Weights of a small transformer language model.
Size: 20 layers, width 384, MLP 1152 tanh GELU.
Training: 283M tokens, 4320 steps.
MLP neurons of a small language model. Each row is named by its layer, matrix (down: output weights) and neuron, and shows model dimensions 0-127. Each number is 128 + 32 x the weight over its row's rms, rounded and kept within 0 to 255. Numbers have three digits each.
A block is one neuron, or neurons of one layer that tend to fire together. After each block is what it responds to, as a language model described it from the Wikipedia text at the highest values.

L2.down163:149114103063101121110122140182087102108098126127113187134148133127171082110150130176172134071174102131110099092129167117106148097093164159093156123182125162097066104087146101159125121143117148093116111108071161144157071131091139087093130140182197074092146115153124140141116103183147153140127118075190135113117171158115131098129116095130129119194140158127039073115189073120122089134111
L2.down638:153121186073126134140116142172127174095126112132135095130172103142113124086087125158102115166060119085124148108165154121118186106073141112114147069094154079144126115145145132106121044128162123064066141135204116104075097141175098076082110099073116179160200105159129157151166091143142111110093092158154191120183166190060196156128134105171091103143147093100140090221122130127136163131124
L2.down676:117141139156150127123121129149151130126127141112108149141168147100157152128110097131179174128112130130123107104241117110127137095080089139139151140113110155149157110098117128141130136108168180114166101106120151080134177150105130164086151136136164069131126149134131189074180095106093178163152158117187136110082144153087150124137099129153111151130134149129149098119096114091168102143168
L2.down720:104156144120135059172182096123150156144105146077134110174176161067162165105105145121118145171158109149179114131172102128104116107140191154081135122144081153102082123155071079103180147225144147167095195152116075136157143142087156130113093105162136167184076138144101163121079119139113149083130117164164162126155071166128166111113154064158158181130177076078158078189126147186110176184136
Prepositions required by the preceding noun, verb or phrase, such as reaction to, agreement with, such as, invited to.

L2.down15:168172144148145155060089129136112096145095080074175184131144173138126144158189135142143109147119159166087137140093129152073085146151138100121159165133098124169177156164140163129171139110147114090083131089108142135142121129145110133143115114115176174157076117116105177148131136117136100086142116087127060096095110117185186111144116145153115134165107095111208125186133098079127130148139
L2.down258:175174120114130124090148164106138145135121170160113153056105123125168130195142119082147135170117115160139107145184106132135157107092159064085133131117146144096123069129111122139152118118175156127155157106048145130147078134123136110117184131150107085160109117104144149140146106176122151125083115072072110143102126152085115137219154110086162071138128122147141119115095128153085205106185
L2.down509:123169131074140141123114114092080146128057141117151158096136196172156129141089166203150087167142124156077185145189124085112131151124166070085167149162139192118080104163168103156124097135089096118087136079155094129139117066116140130188086140119112118144133099148155117182101137094096125177049122139121119096102107098169126064159118091140186093096095138101147104130190092118143079107177
L2.down1141:105130076104123159075118117115151137179125095157097142129148120148058102128109193093128184088180070150113096195120110053131139113159111130124117098143125197227164103157101151137124102096178100103131128142033147083086153091153073136140102106148192170160155091085182081136149157096100098107125096082141144122133162153204108119118161062172152111090110160183116168105084140142130065060070
Adverbs placed before a main verb, often the -ly ending (successfully, eventually, quickly), plus be, became and as after auxiliaries or to.

L5.down537:145100162160151151116175159120130186067144173157174133093087124115111062114150124135140122118159078121179071084139080101142161130105170137166047164101119158135137135124105173155160086129145081106112153171106116092079122134173130132145185090066147178091118154192083118138116142148046167123133092112073155142186089191072080136106114093119151122150125124157141122150086141125063129105166
L5.down615:179184112180171109104126155073103114113161102140182112065111151142107147114194132146214096136166121104130191058160100104187080135110091167121110138128136129155105126159081096110161080166075155108222077171114083144128149131147135099150082144152123056148201107114194092104146126092084148115099105061129144129101090116085153136131134141170143102128070092151084105113116160136134114147199
L5.down918:095197108188131161120123080143146082089171149133121108087148113139087145070115107119141120154188101100121156195107097070093122105130142105054109130170124138159150149149178103112163123118111100118131083184141167083137149072151132176187094147128169099131159131066119088138107161101159154079125112085104132151156167124068132095107070114143121089130132068134186166135116113117104131084194
L5.down1143:076168120138108123095174167191118076142133105104092121145133176175051126164124132117118147087149127187122135124043103147165088135150067084207121147090061114153122205087105103145166102089161047088108103147210084130098125091094143188121178175119146118140128133114170085123155163113075153100144101113147108098124076135125110191191132085140211130104169143159138082121121087101129105123180
Generic nouns after the or that that refer back to an organization or work already named, e.g. the firm, the club, the song.

L2.down658:165085147161130171163133098168063152112116127132139130208178111135144128121123099177056065164077094145119123099139106137123174141093168166108125147122092135079089152098089135153169183166214087111147109117132161149143055100143103121181097162157098152114123119120104160107202100136136129135157125126190165100108145086095144111121111145175068127123114162114164166157150183207128160103106
L2.down802:167119138152138186111075130116132122068101120091120129140140116096111171148148090133082127116145124096139087099155133136083119162150201117100128127131185152113109084114149140102130159131144067178113118091134131066111145069154120128113113161158212103150118069190079141113118120105169133149105147173156117135151154150168109113137183078095112137138149149152153127118135164100182102083145
L2.down812:145125122146184153120181124131126206094134141134117182164166112132072145112058125199148089149135082177117135158154185106065087126135189092136166134143172105105133096127142105107055098129127126171090129155133125155111126064154178126143100131177119070078145171127141091111128117122115110143184213058125139123103095142141119120113148147136152131122158064151147157129202119126080182064084
L2.down822:112128177202158125142108143154135072093088144111107117125160138150072049186136067106165022071148116135159145137169170117052142126093167145096177129150153083139079137143146123093157129120121106104117138199115110126131173077174093116149141153150120125135124074196109128131164147138167170141126132104084152119154105119116100144110205117164128111142103166145150109117133140126093142101151
Label words in Wikipedia election-result table rows, especially votes, seats or hold after Total or a party, e.g. "Total votes", "Democratic hold"; weaker on scattered header or field words like Awards, History.

L17.down662:172131195126157088109175151138128113114157109172117174086131107130133158125086092126111147103114122155090126171105156144118172136123071143188159099134126074114108136161059138105088136111100077140131121085121167109080103161134050130109149102102108163078079076201149150161156190176145110113156129058131154092127126097160159138113186039096118108094177134097109143152132141079139160099103
Fires on word-final pieces completing technical scientific terms, such as ozon-ide, nit-rate, kinet-ic, foll-icle, calc-ite, plus nearby commas and function words in chemistry, biology and physics prose.

L17.down907:101072111112168199098141132153156130070141132127104147131077097186109140110112183106179159109138154125088168183113070121160096110164152119099095100156139119127113159145122114105123139078148150159137115110164091167085060086135072148116120053112115138140122126100202130140079153110120126148119110060111153120138168193108102128115122153114121172094139143218145084105115143126115088070175
Last token of a clause's subject (name, pronoun, organization) just before its main verb in biographical and historical narrative, e.g. he, company, Defence.

L5.down199:139095127150074098089111089118145138056144100142136077188117164112137108126174205068121132063132120104161125129091186113129106142144136115127116112117104111119082141159132112176174132137121070111143204139091184095164132097125150105154172121059155085069139172085174067113115158108135161132151121141137120148089135118103125148140149119109112180105119147121128082114080131156052109059091
L5.down268:183148131157129100111164104151194161053107139164124102077188162131109109118200163120142052178168169156084094116160112127074114069116149121170129109122110110138142163106129068137123119114088176125155174153177107073155098151137107118151128116127123116139054063142145103136092130156113147125112115089169132151108099086112131160111130107121136144118113168139094154152140126061120173106114
L5.down904:142130075154108143045111116159157153155154178035123148124129125124111139149123140119089093125135182150140186139099099120176184156137148136094167138153158063082153184120170119128199095157142147109182197133131089108143128119159127073128087139155163090135102079107052137121125142132156143152132142164164174094136135066130169129150156063140121134100150194137089125132106131078147129127077
L5.down961:155137084093176166130141132117151170091158177127093118123106186098081136105131127089116071110121146144141113074150033134188147138157126188127153147128097147136163131121131165174168126133100125144091138089121180131069114124160142133079138111135134102068154093128161112162153152134154115153143144169131128076114093155157156087125124136106129188127129168122150124150066136078215193102122
Fires on the verb or key noun right after a subject or field name, mainly review verbs like called, rated, described, and table labels like Turnout, Score.

L5.down595:132114087098122186120088132085095158104106176103124123189128172157149061147140133126170114117119141142140118137086115115158101149097100128123139081150107092180150093114094131081124064125141133142141133131117149081093103182091111124079130159151143126187074140184140134097127135135138139040141083127073136122114074099155133080107153159146203132172088136110197057131098147092167158197119
L5.down666:140077164087165086146129120102132142156089094112155046156083130105090100102148106139098117144135094175162154111170101109138160141138112096116184118138127108191092141115094165136137126110157122112057092103175146139161161093074167122149155172080124108127158182198128095140169126155106083151139109134157087095165073202124099121084116111155140132116169144080091084147052186142080088161111
L5.down1052:204159136117109104105159157137112088110122135123145126151114153133072083091149109135132125121155126065161156164099148109142092145160138152093102092137155115142192180146150123078205153130170078106142128087162122141147081076105115138133112114087124117065098110141129132188093139114091078191109090098163136206145147110112102186115121073136091149185102173120150092092066146151165052171099
L5.down1081:141130135200093168172149141110173116165139147092113182177123085125136144102075227066154148195134142120218126120127116105170129189112137124106139110142145132104141142129116109149152125114194105186163095110167144084123148177147144150161179148080080084133024149145163202104134090090097070143172107143085118139139203135115145131155133156118105165129130182101139094132099129149152159125094
The last word of infobox field names and section headings, such as Personal details, Release dates, Time zone, Last election, and markdown table separator rows.

L2.down157:118133190143109175102133148117134082142087127081102085092102153091108135110105100146118138147139080154136151095117179177103166136101123169183157137082153127175133108159114164183135153159107170122072122115128157163115110111171084148157102131086079148104109123083206149152111165166072122173128137104064199201082125113137156098173113096124111086149126096117160086145152156104135124125128
L2.down404:111089085127140171137097147064077165196145103153092109162170165114148137222087133178123141170163106153092145143103101090053133139114174142145135134104156144072172102136125113193181147078089101145157118141033119150161163097135150136173122133091062121124086101156128126114149112165064095061103137115114147158116106101144086095193131138081182076158155153124114119132110117086139158128134
L2.down626:076084142193097170135108122087115119141141135080156102100106101115082129045112178103158114089118140117139108143157107070157095129152105121129145135118174109170132126142143160186189196138134153151121109156126090125140098142092120109101093124167145116189121146075126100148132117171119103080061117153191157160089090113095145132106115154050147128056098134128094078203136074125114136162109
L2.down1127:148117121188123148112165116143046097156135142051138116096103149110112115163030152079099107160145161123090128192143155107153143130116128155128084111062125160111116084137083146099132145106119127139188153127119076168115083146115099128078138087130078137157145123094160171070150140118082188095032102135130081140135112128079094112157084206088110086088075194156113089145142065120176131143082
Lone v/V opening a word split into pieces (vaudeville, vampires, Vlatko, varsity), plus first digits of years starting table or list rows (2006, 2004).

L5.down119:130093166143172113141099205154145144131149118071151139087061165132178077123152092179097088124131083092126126123115147120138135110100144130110104119127129128167152153107139142109054128158112137131105113129102073143132108110126171171156136123125158105094145149161192067121152055112108157115106076065067150131130072094145103155105103150088156100110174081081166067097120095134130142152109
L5.down245:169143000130134058103126090099098121149139102103082153139185143138166160173135083142126124128151107154148076125187164157083141126150109121123128061146133160117160149136192126096170155155146140192117158101075101127136158159182119113129116128139109098136131145151155148165127119143184152203145135144128173101112141131123106134073136144101134150171125124138095160160189101156123077117159
L5.down795:134135135144108158145098127137140162103159145148059146109096158133168147148132158126167148136126122122113184156113107106146104068090163135100189123133111137146098137146078135102106199168141097156138098192142090097093148084110126168194146119131149094110128099094071106141127119181115171157164102141109167148090132118128084127126104125076140153142127112072148143139094079157090127101230
L5.down1000:124065168172147110157057144150141145147122120107158126107106148095120148106134178098153153136146100120144110100077099104074162133098104180171082231143175162144103135127057090127144144164140162123101165162133084131097116091121160077147120120162078146101175134129111098134179077132099128088114130161155157097156070085132114121107184137113138110159151123132123149174181137131057064187136
Single capital-letter tokens beginning a word or name after a quote, bracket, hyphen, heading or line break, e.g. "Vlami", c-Jun, (Essex, ==Burials.

L2.down20:129115114110131197127096142104106165122155109148123135116138128103122180100092120122159121126190114162096118146116126088163117118148121174121131131070091072149125099158163155131117130147124127143082194143140166093110149144137149142116125098115140102139149178032157089128139074173087097082124111125114156126049080174128153128103157155133145147150112172155154117118191137096083127074113
L2.down156:119084127159125136137067148084149105166149156123117116101148201077140162099099091106087118138105115142160153110126089127131124184055114175122133091099125133091124143117151120127137141136115152081088208160119124103063099123125139111155120164152121052152156156128164110115094140137128138146145117166123120066131137114117113122150120046112146171121138143108120156109178156116103187130116
L2.down346:155145162140092147112126207166139106132091123159133100090126150095176107130149103099129132100115079108086144210145084121122121156126119126162098150193166174118168134088126096103130176125133179088151134164160140124104121088162078132060089139165134113099162150139141126129071156173130157120104082156140097143145157152099092076140164186132120120163141085098143096146121101161067171156141
L2.down905:095124128091097132122126123129170141145113137133120148096138122088097136126140124146119081100094079117142114158111104086033143101120177100160067105159144097099166082130045171064163097129050138176111136153128113149117170119139160144105092126133081156097150133134104138148117178129149129098098114088151095128090164076125133098141152136122144150088150167176164074146110160094125158110224
Place-name tokens such as countries, states and cities after in or a comma (Finland, Japan, California), plus the E in longitude coordinates.

L5.down371:097098160126149070080115190157129095112178181151132110185149139099068128113069101146176092092162127085175172220112149107151138143092113167123146143141142077139089147126080149137141172117127115177167142103111107195131058091097125137173109148164176092182171171133141162084149100139106117132148073156164174094103189153103112086114131174094128166186060179147167148112105101114090114182069
L5.down655:144128082153175145167137171158150147123166124136008063162145108164066145170120091141131171127167109152132136155097152088125103147111119169123094131131120175131107120146110187141159117138163150126061140114140111112152088119144156066149157086115148111116118167150144143069133119122132165156133137127111192133167113168156105131121094117134123152122127173150115154154092152067138150151124
L5.down892:134112170159144116127149127125118163154125054146040180129085171165145147210136057105149115060145099138170157137148084087143133142042172121110099146091156131134100090198048150132112133136135082070138188102126094142123145183164142130168168124072205157127155149142095112127131129143106161144140155066114118146167112110150133100105144157099155171129098132151127147116138140130125086115083
L5.down1046:095060108100100162146111154154142082116191143149081119152133085113141177166166161091123112095112109141131150097147121110150059111136144148158132100162127165103145144130148072151179150086117136132123112079146148092095113119175123105123195156179132113175150111069181171108157121134108107141109171089138157132132126132147130107115056147091116120106151128102184098193112118128170120092128
Prepositions and other function words that a preceding word requires, e.g. to after due, response, subjected; of after because, part.

L5.down310:172151105088181061148089178154147195072127125112157091119097117211125112125117127132192163113159124146075112138198135145109142096190094144131078092190106148169096174107120139128125157134143129107141125130139139166073117119185138169111093105059135139106116119168088112145129138089149183126116097149175120122115114098160107116125159030135088138104111136170179095148120175163119169157059
L5.down425:129164168089094147114118136115074072079128054107081118106192127123131110083139116143170144133077128112111149088101119101122138180096147148124181122134166145171172113105139154121098109131116157130137151136180127112135173108194142135159144106154152119184115144176081131181130125116141093144141137113132133112131145082127103166152099138106150151133082183162154152093108123125139130156134
L5.down752:172126196121146078142117111120071106117132100110109139150064113124128105155215119118098122095103194159182122108142132102125100113216154099153121190166162074154116133127131129154115150133155147058133133152152120111117112120115100131100181149122152096133124152117083102111150142146096137135184110069124131162121126120121079153138141096073077142083135170078131127149163089106056097104151
L5.down1014:125097159180147102095095119158069111140135107159135121136039138112175160122116148127138071062099107117149097054148127084105055127101119098118140050153129086081138134071157197203131122087091146033106089116169155093150128145109121116129167132131174149174107150188168135101136118160177118105151131147127148127169088136136110115091145112115127138127142125172175168155155180107127113120148
Mostly the preposition "to" marking a destination or endpoint after motion, distance or start points, e.g. "flows 30 mi to", "moved to", "from 1934 to".

L17.down62:167110149082155119159151127109147135124095138135116171140135129090053180135060104112087086090103125176163147143115150171104163078131101124127156125174126093089127139106168134106072156161153106095183130164106096133214137156105137100124128129170125105133157143140153084137109092113056143145109100051164124099117154102134156135128094147074123137139141187111118097131142082164118156137123
Mid-name pieces, digits and words in roads, rail lines and streets, e.g. Hornsea, US 165, state highway, Guldbergsgade; also word fragments like re-branded.

L17.down1097:128081153113115134114196072142133141126174118083120091138128171211070113161107143117094136112124067109110180082126133162193139094115174091135175085150163131164120092133098100147110195059171140065114157101097104184056140102103100180139219142114131184160126143166155115167164168136140125149146104144157147124144109141070097071160114131098107102175141103094151130116102104145131142167207
Main verbs or participles directly after a subject noun phrase in Wikipedia prose, opening a clause, such as located, stated, concluded, completed.

L17.down526:123095100079143123117134105094135161128089113106193150144124130163114186133144089132136122118087102150055121157214113123134167111149083162126140163148088130134081170142138124161145100147148117107131149129114136056174136084068103078086079137130128066137175123144141093161155124123116123089109101141114101067178116122118145125119130084146132142130144154119119124100127128129131156152116
Words just before a verb is expected, mainly infinitive "to" and subject "they", plus modals and "who", as in "hopes to get", "they are protected".

L17.down611:130077169113139123143121100110113128150167107090166103143097180099106157121091146171124167128158053105065125106188146146133147111205126074139166109146125120119125170099160087083102165158117179125115135148152136156109142129132129156139131154130115110136165168174132116118104166129119079137116175096159105161118113145136075097130037091177187126106140152164134077081108083180099070174118
Short cell values and column headers inside pipe-delimited Wikipedia tables, often digits like 1, 6, 0 or headers like Notes, Pts, Venue, mostly just before a |.

L17.down689:150107103168065157176112149141126156123155138108149049110115093154088123121155187109114115163158128065121146149084126155167155109125142092115141101101142096120064176109114099133109121150092145104140165137108082108131125166131113053119140149162097171178160159135117150237075126091090122145126140133141154128146101068135125111109167069102111156158104179170142112125085190062140138080096
Given names, or the last word-piece of one, that begin a full personal name, mostly in pipe-delimited tables: Michael, Mario, Nicol-aus.

L2.down206:129101153181151108130100133137095140166154159160162102152092121136146148111130113093098118078161131125113102158127115107156055083093149190107121109124169163149146099093071173094123144169178138163084120232140097103143178115119117123092072118099133127105109099149172116124129145147129218121146117100191067112113116098133180174108191162139087113083161117156141100132093139132049152094115
L2.down217:123161150134117132094156142147129157117094142186122083116105115123129087117185196091156068099166140095097129136100182097153123077082165169142145141155126182121170124084129133092118137133120112143113120122149152156101068077145088171051094123155095122161118172124126131148118165114163132103138120133124103123138088181151174063153159146144106175185132070151145083124100115175104086094169
L2.down357:130147124108161103155108065145158109149052138086149136165137120159138093125192143153158097178184033183157160060130110118164115140104149095129143108073117183132138134134083121159146131180135167173162113138107127162133146139100125100105156149170118135133139175148137114117098126156121130075170103100134167104141055134149198144122158104143164166109119156147100112145161126147141163148147
L2.down541:137161124130171109140118112135100109113122162145141112064075132106140139180180076128169150150141119167122133191103121155180102131153096119135115137109145089125108120054096149083233084164167120120145093160101077079094127099139081162115076114095084039140114171086187135117063136140125139081104181131156113133097147127124164139106095150113181155159113150167098055091108104123121070148155
Nouns for an entity already under discussion, usually after "the" or a possessive, such as company, club, father, family, often before 's or "of".

L5.down44:122143115094104151149162095111083124141163129126117060071122146085112163109101140151088132145112128181133119146161113109113111082213143133175123104109132198129120167215136132166113145094170110114144107168101144094178143036115074106160085071099172146094161069167173130187129123142138103109099115167094122178138172069086114133112147115103159110139135138071118152119122056135108161109122
L5.down49:094110108121126166147064100043092084166112072144188096105155189122130146135122112195163133097072071106057117114150154154142115205182101094105124118175123132211102114104120170132191124129127132128097129133142120120105133122144082118118063150160085123100174101105151116120134139145119136141150108121106119207039130124108176077132131111101128120155132090082142116102088035169149127091126
L5.down194:127183193106159131176140169099067092178131175119168112085146150139119151110153176090129117107109151163095167113089136170079121131105081125135113100141149140151166140172107223194134071146179127083202134103106091120083136094111066086137080111094090139063112139170138083094146144039098141153092106158133093138119090118162115131178137146147117103120133091118188111116086076163121121116085
L5.down787:174130133106124157122125172099114106128111105163094130104135117120133097161142059173138183056100129148113110095136140161097160080173115120149131110188153115176157115108129104111124138129171131113185081096166152168148044076156166162150125063154115149140136077188111135180162141105102133141142140109104131125154164111177161082160114142171123053178169146122108081155118113130142121098155
Past participles directly after forms of be (was, were, is, be) in passive clauses, such as was built, was born, were held, usually followed by in, to or by.

L2.down279:128169135109109136112129085145211141092161180128160201181146134095138113175184133126130141150160139048182141133149088081104145119148116059138107171125098084073075162094174119177138122122116056139139202098175125074146138167187153038159084151086140104070173111121094081111207083105125151170119063183115130149164159049091105115157194095104142178113139201130089110138174105151086096180116
L2.down734:142121141127157196145078082133148111146134151090110148130123144122150201147115141089162065166114127097143106139176134108078127139105132171148099113091140065122138104156106122173125070169156117101153121112173098116058169142158123108160154103153139201144094150224101129153098119192122104147135150108078097111096144107103141112149162167109131154115127113092090153162110087184122159169156
L2.down933:127145153052104114142112097136178116096139125194119134072152123157161155172096123158114127130087129176177095127096116144162137091128113083134140096070115143106089119129074147140152135161141142147126131169126130099138110061157115098129101107148169184094081089203121137178113099161119158110149114133080140120130145138099130119139137128096085094051202204138127179140119113163128048182206
L2.down1017:146101189098108180133097138093133132141157181151074159110124096169128103113108164112110119066168147077112121141146107076144055130121101178138063134109105097072111051122062115145169143096163118139191152148110142046144121150152130050156136130138181157187112192137098167122182094144165122149127135087101155110161093181140097143145151154156134111107133139123143098128093121091143135135111
Main verbs right after a named subject that introduce a description, naming or judgment of something, such as described, deemed, named, called, refers.

L2.down284:131133165092163114150115113106100136094080185099129134137157179148064093095074168124170129196072120111181142058159038149171140163162150147140151123141122129218075036151106178079125095073106125108183098167162124160174176146132168138056129128158117129106144140121145118092110090104134104101082084126191095091134165102098083195105028114119107095195108135163102126148127144086116085123184
L2.down442:136100133120137099163131143150182150173123129184117145101203067120117156145133151066130106037124128113138162115136097138148137174154154162154138155119091106150124156164071126152097136091140088149157181117187145122111139109184124080120135136133159091077150124110206153119123086133162143101163148159114140139129108136138100135130150094126126134080127140057158125115160088062145110177129
L2.down512:119152096176134144113132085093145107134063154120149129096128167130119185104091126127125077120087102142094117168101091216107140153138102127092125150160138148142106111090146149116129157136113179073169150116110112099111132210174143121149138100092109051174136117099099128139134152141188114170140071153181115106119104102096135108086140165164124147141092170092135161199141117070140163103145
L2.down1128:064125202131146122097104144145125090114121131119106112129166187118123152127141130119055134145073091121087124129196087151147190106111154150103156148126104203155153142122134139112148057118136092207101191073091114160089128092162161136124090124101144105119127133074126089128129131133153114095110183161181198139075146088165054173138163164099156109088114111131159104120106135133125120122148
Past participles, comparatives and evaluative adjectives that describe change, degree or treatment, such as greater, increased, improved, legalized, higher.

L17.down595:087141109164142147146067141143118156176152124132135111161178183159113104090143103181157099134160131086090156148084150153143104138153155036095120104130107108081186128068163146056088150166097125168130118150096137135133182127133154122153126117124112094138144167152124171161073114170097175112194131104093106159106131149132107106148152100134106114106137124197146138142137129154093157201143
The leading "2" of 2000s years like 2001 or 2025, plus possessive pronouns (his, her) before kin words like father, parents.

L5.down102:177102119166158162107122116208181105105150143102132082125105147140125167143127126116130123138111133124128092153107118089115111133143112147162111162079211174145096136096160136116093088131096105144153090138118103117142126116078161209100173163104132159107155193136096144084124110129085092132091103111115127155148109108127140152137130087107145124105085146109173068110195165148132122035149
L5.down411:150172103093128129130125136132122149128093160131133137148175060084139129137122146137138114213128138088111209136143145160121139089079084073143130174129092157116161112119162080126104101170092156140105122103157139143154186132089103122074056105092115152093167134109134146152143115152146134106149193161122137071152154132182154147107190087179089158113128199110129112149110148092111138204127
L5.down602:143122141175189143113084105070062103112124123088162146106174142136181125093118145131097183134122124126144137149151120101104113151096124127152119095172126116161175123199089074143143107076081198150141176103113070120185117115077137151166140122173101122175122072122127060173139190176189158107092130145126162124166098188119123138126181184103133116187187122171092132139096179162105157188135
L5.down710:118176162207097123127114126142150106074070153144129120134088167155127109132130151160187155169087116144131091131140139179090131148131150114165121093192153078163174114128166090151155091102156166164160145148110127115148143142155155083133078112146144190066142109134085144123108158120129179105108123164113202159125095129115111125166106110074124103129150120137111086124126150087158094125158
Names of places, mostly US states, written after a comma or in, as in Carroll County, Arkansas or New Jersey; also cities, countries and nationality adjectives such as Romanian.

L2.down374:126101131104118143136110135102154176149153145114109122159097060058123103174126158106107118104113142071115118133112090155097161189087201128089176183161148143097121040078133087093152116175120130141121069112105108106162152121091185092141176140170130108108148175155168098187137149110149115158201143096166150143171162157089182135075121186140161150106120166132061104111102173177111124109098
L2.down465:146115088152093077144140184137136108158079072152115125132153104130135141100083091088171121178153156099113130159104114121081152159159081148108186114193127124136171054093123104129148095180110126157113087098153104149171106163150125138097131148123089121141111150131111107184156153129108140108148145126112085144147137133099164127163128126115130147143146078135187144125127091149162160178152
L2.down916:151104130126143133176150205118177121138119131131146179129194118101166087158120150132177111154170136126107204162134149108088169158123153201098106130090139149137159123113092100114143097136107130111126116126133162115141115094129125146124154202137149128042095134125114166170123197123132129110153205125143188099173179193068137200173089109097121087157154161121148117139086109098128157134104
L2.down920:092116105166124120124136130170116140158106133136162105038097103113149185157097110134161188155167153111080109085112106110162191120178167170150112131196182129143133126064124111118100141130143102115102107127102080144118046183134126119177113148187136121121133165111181091146136114135145153139086140064132125146129177125123099146165165110100145138139133076123104122152122119073108116071139
First-name tokens starting a person's name, especially in table cells after a pipe or in lists, such as Robert, John, Peter; also name-like word starts (Sergeant, St. John's).

L5.down113:127146151087139118157138107160133104140136068115127151083156096189143150099129121088136153137191100149091142220163121094194174089158172068062167181151166170155157118172148162157118096155085165110194131114086101135138135085088088131104147119097114193093118116140088083151108129165129142112132126099149103121126119116142158151123131144109144086127145129146121164148144156141118130166128
L5.down192:162106123119112146108081136123155168153133092071207148109124127097086132143120144123145090131108085155135161177147186101152150132154143081141166119079109146154194125099132132146138150149145191160153074091135145134140169108127107119123099159122149142115187104089135093133126153053121097207074152125113174099077099133140167140135094144128162085157106083146121148078106132187104094145177
L5.down897:097139132113204076160093176176156152118096129047113158067150095089099141098149146141095214123147148195077144145142140173121125061133125110165112136123089108177125102155149086150172101187116131129128186130093160117132076098078136121133108116135108141134157159110135189139086104125092121107159130130157172077109146141096133149106129164056142129103127122144154110102137098167131157143132
L5.down930:103139120093110175061159178133110072150121079070113155115060129132123112170054155157121117122115070169090099165121137113112088124079117123099140120128143153120168099073131117113097176158144204114167135144093123110165130110167124164150083082088185135159113138122078111220075177160152118162160099074122165076092144082151144140129153056174133084133133143138117154122138103121113062142085
Words sitting just before an upcoming verb, mostly infinitival "to" after need, unable, allowed, intended, plus not, also, later, eventually.